MLP neurons of a small language model. Each row is named by its layer, matrix (down: output weights) and neuron, and shows model dimensions 192-255. Each number is 128 + 32 x the weight over its row's rms, rounded and kept within 0 to 255. A neuron's up and down rows have the sign that makes its largest values positive.
After each neuron's rows, "fires before" lists the tokens most often just after its 100 highest values on Wikipedia text that the model never trained on.

L13.down645 [107 117 119 155 149 131 110 149  61 106 128 156  84 135  78 176 160 117  75 157 177 145  74 121  71 115 120 146  91 144 133  88  86 122  73 113 166 105  99 123 147 116 120 135 111  93 154 114  96  95 146 171 133 111 126 120 111 144 143 127 158 156 142  73]
fires before: ",", " that", " the"

L10.down1244 [160 118 174  98 174 177 116 118 142 118 180 113 168 161  86 153 143 157 142 143 106 101  92 165  70 148 137  92 137 154 164  99 125 134 170  78  48 127 149 158  28 118 170 146 175 155  96 151 164 187  80  99 110 134 125  59  68 146 181 124 138 113 170  80]
fires before: " 0", "\n", " 1", " ", ":", " 2"

L10.down1114 [137  97  88 107 153 154  55 131  94 126  86  95 126 125 132 133  98 130  86 100  96 203 137 142 102  68 157 105 154 147 134 110 118 122  81 118 117  89  85 118  27 142 130 103 125  93 156 167 150 183  41 140 175 126 135 183 142 167 148 139  97 144 169 100]
fires before: " |"

L9.down759 [144 141 139 128 113 159 114 176 104 132 119 113 114 152 110 141 171 111  95 127 154 125 117 149 161 135 175 140  91 156  91  71 154 177 130 122 125  97 102 157 150 199 103  68  88 135 158 177 126 113 153 165  92  65 162 149 170 117 106 180 156 128 112 105]
fires before: "\n", " the"

L13.down925 [119 163 228 147 125 119 113 117 140 133 113 106 122 131 110 114 133 154 105 131 201 153 137  70 114 121 102  72 191 146 100  95 127  96 158 211 183 131 118 128 128 130 118 145  73 141 129 121 131 133 124 145 149 118 168 168 200  72 164 117 134 181 102 106]
fires before: "–", " |", "Y"

L9.down821 [ 97 120 114  70 140 185 140 129 119 145 129  77 101 154 130  94 131 105 146 144 155 130 107  72 120  71 150 108 185  91  89  47 151 144 127 150 117  94 129 101  99 131 103 101 128 150 117 117 107 102 104 196 118 116 106 151 153 104 108  75 141 171 107 172]
fires before: " |", ";", "–"

L10.down969 [128 159 168 102 174 152 151 191 172  96  96  69 109 131  75 144 146 144 158 156  97 149 146 148 180 111 145 121 162 117 123 159 149 117 147 112 113 133 156 137  88 100 112 104 109  73 130 126 216  79 115 142 177 141 160 162  81  93 206 122 135  81 210 155]
fires before: ")", ",", ".", " –", " by"

L9.down825 [169 150 104 175 143 219 152 138 106 197 160 118 171 189 114 135 125 133 184  81 138 124 126 151 101  79 194 129  98 173  90 136 161 205 189 118  93 126 170 114 115 124 107  79 114 135 101  53  78  63 102  81 124 134 104  99 115 130 102 131 124 107 156  81]
fires before: "\n", " 2"

L10.down521 [132 128 130 167 155 140  64 118 145 125 129 117 135 170 101  50 162  86 124 120  78 116  90 144 126 158 115 172 118 133  80 123 121 146 101  41 144  59 174 157 129 188 110  90 135 140 144  96  72 112 154 169 111  70 129 190 132 125 131 127 181 103 138 144]
fires before: "\n", " In", " The", " It", " He"

L9.down795 [124 186 140 161 118  98 184 118 135 159  84 143 144 151 178 109 142 126 137 130  72 145 163 113 141 131 132  70 107 144 154 157 142 129  79 112  74 123 125  93 137 179 110  90 119 122 115 103 113  34 125 153 167 129 122 196 109 144  63 115 136 184 188  95]
fires before: "\n", " |"

L10.down1192 [139 105 128 176 128 109 104 135 107 120 132 110 151 184 136 148 115 160 125 173  78  62  99 139 120 107 150  87 115 152 114 100 138 170 110  90 119 127 179 112  89 100  54 117 109 171 108 114  77 108  91 171 189 128 121 147 118 105 178 116 185 122 128 104]
fires before: "\n", " "

L9.down872 [122  94 144  83 145 116 110  97 155 161 143 145  98 106 140 109 117 108 107 147 156 138 104 113 121  99 147 163 114  86 104  93 162  63 162 154 139 123 105  57 118 171 159  95 163 152 118 180 172 121  97  60 101 145 150  90 111 166 165 130  90  94 139 134]
fires before: "==", ":", " 0", " 1", " 2", " his"

L10.down814 [107  98 119 121 159 159 110 124  94 114 125 106 149 209 101 130  85  76 139 143 115 164 173 110  59  94 136 119 131 160 111 111 131 173 126 129 132  67 166 144  75  91 119 136 147  91 105 112  85 170  85 160 155 123 117 170 135  93 109 160 181 131 189 134]
fires before: " |", ";", " 0", "–", " 1"

L9.down241 [139 143 190 134 168  98 203 124 135 116  80 110 134 145 102 184 124  43 113 109  94 123 113 103 144 153 123  86  95 127 114 111 104  74 146 134  75 150  92 119 112 146 149  81 200  55  86  98 132 103  70 153  76 140 145 110 107 114 124 151 137 113 222 106]
fires before: " |", ".", ",", "ologist", ";"

L6.down240 [139 159 156 103 216 165 160 113 129 182 146  62 136 116 116  91 112 131 166 127 117 128 202 118 125 102 192 122 119 163 105 148 125 172 138 143 145  97 128 101 162 147 128  94 154 126 164 151 175 157 117 114 162 189  77 133 106 141 131 146 150  91 151 166]
fires before: " |", ",", ".", "–", ")", ":"

L9.down573 [114 134  91 144 130 120 103 132 130  95  96 163 135 164 159 164  94  97 139 146  89  99 145 110 159 172  98  77 112 127 142 121 127 123 109 119  73  93 136 127 110  79 141 141 117  90 157 133 151  61 120 145 115 147 127 169 115  81 138 179 142 104 183 140]
fires before: "\n"

L10.down347 [134 145 128 139 107 109  37 111  74 152 109 113 144 122  72 117 116 143 154 130 119 185 177 122 110  60 146  64 114 135 132 150 100 167 153  67 144 139 113 108 105 110  69 128 128 134 148 166 114 220  95 155 173 151  99 148 151 150  97 134 129 155 119 155]
fires before: " |", ";", " Festival"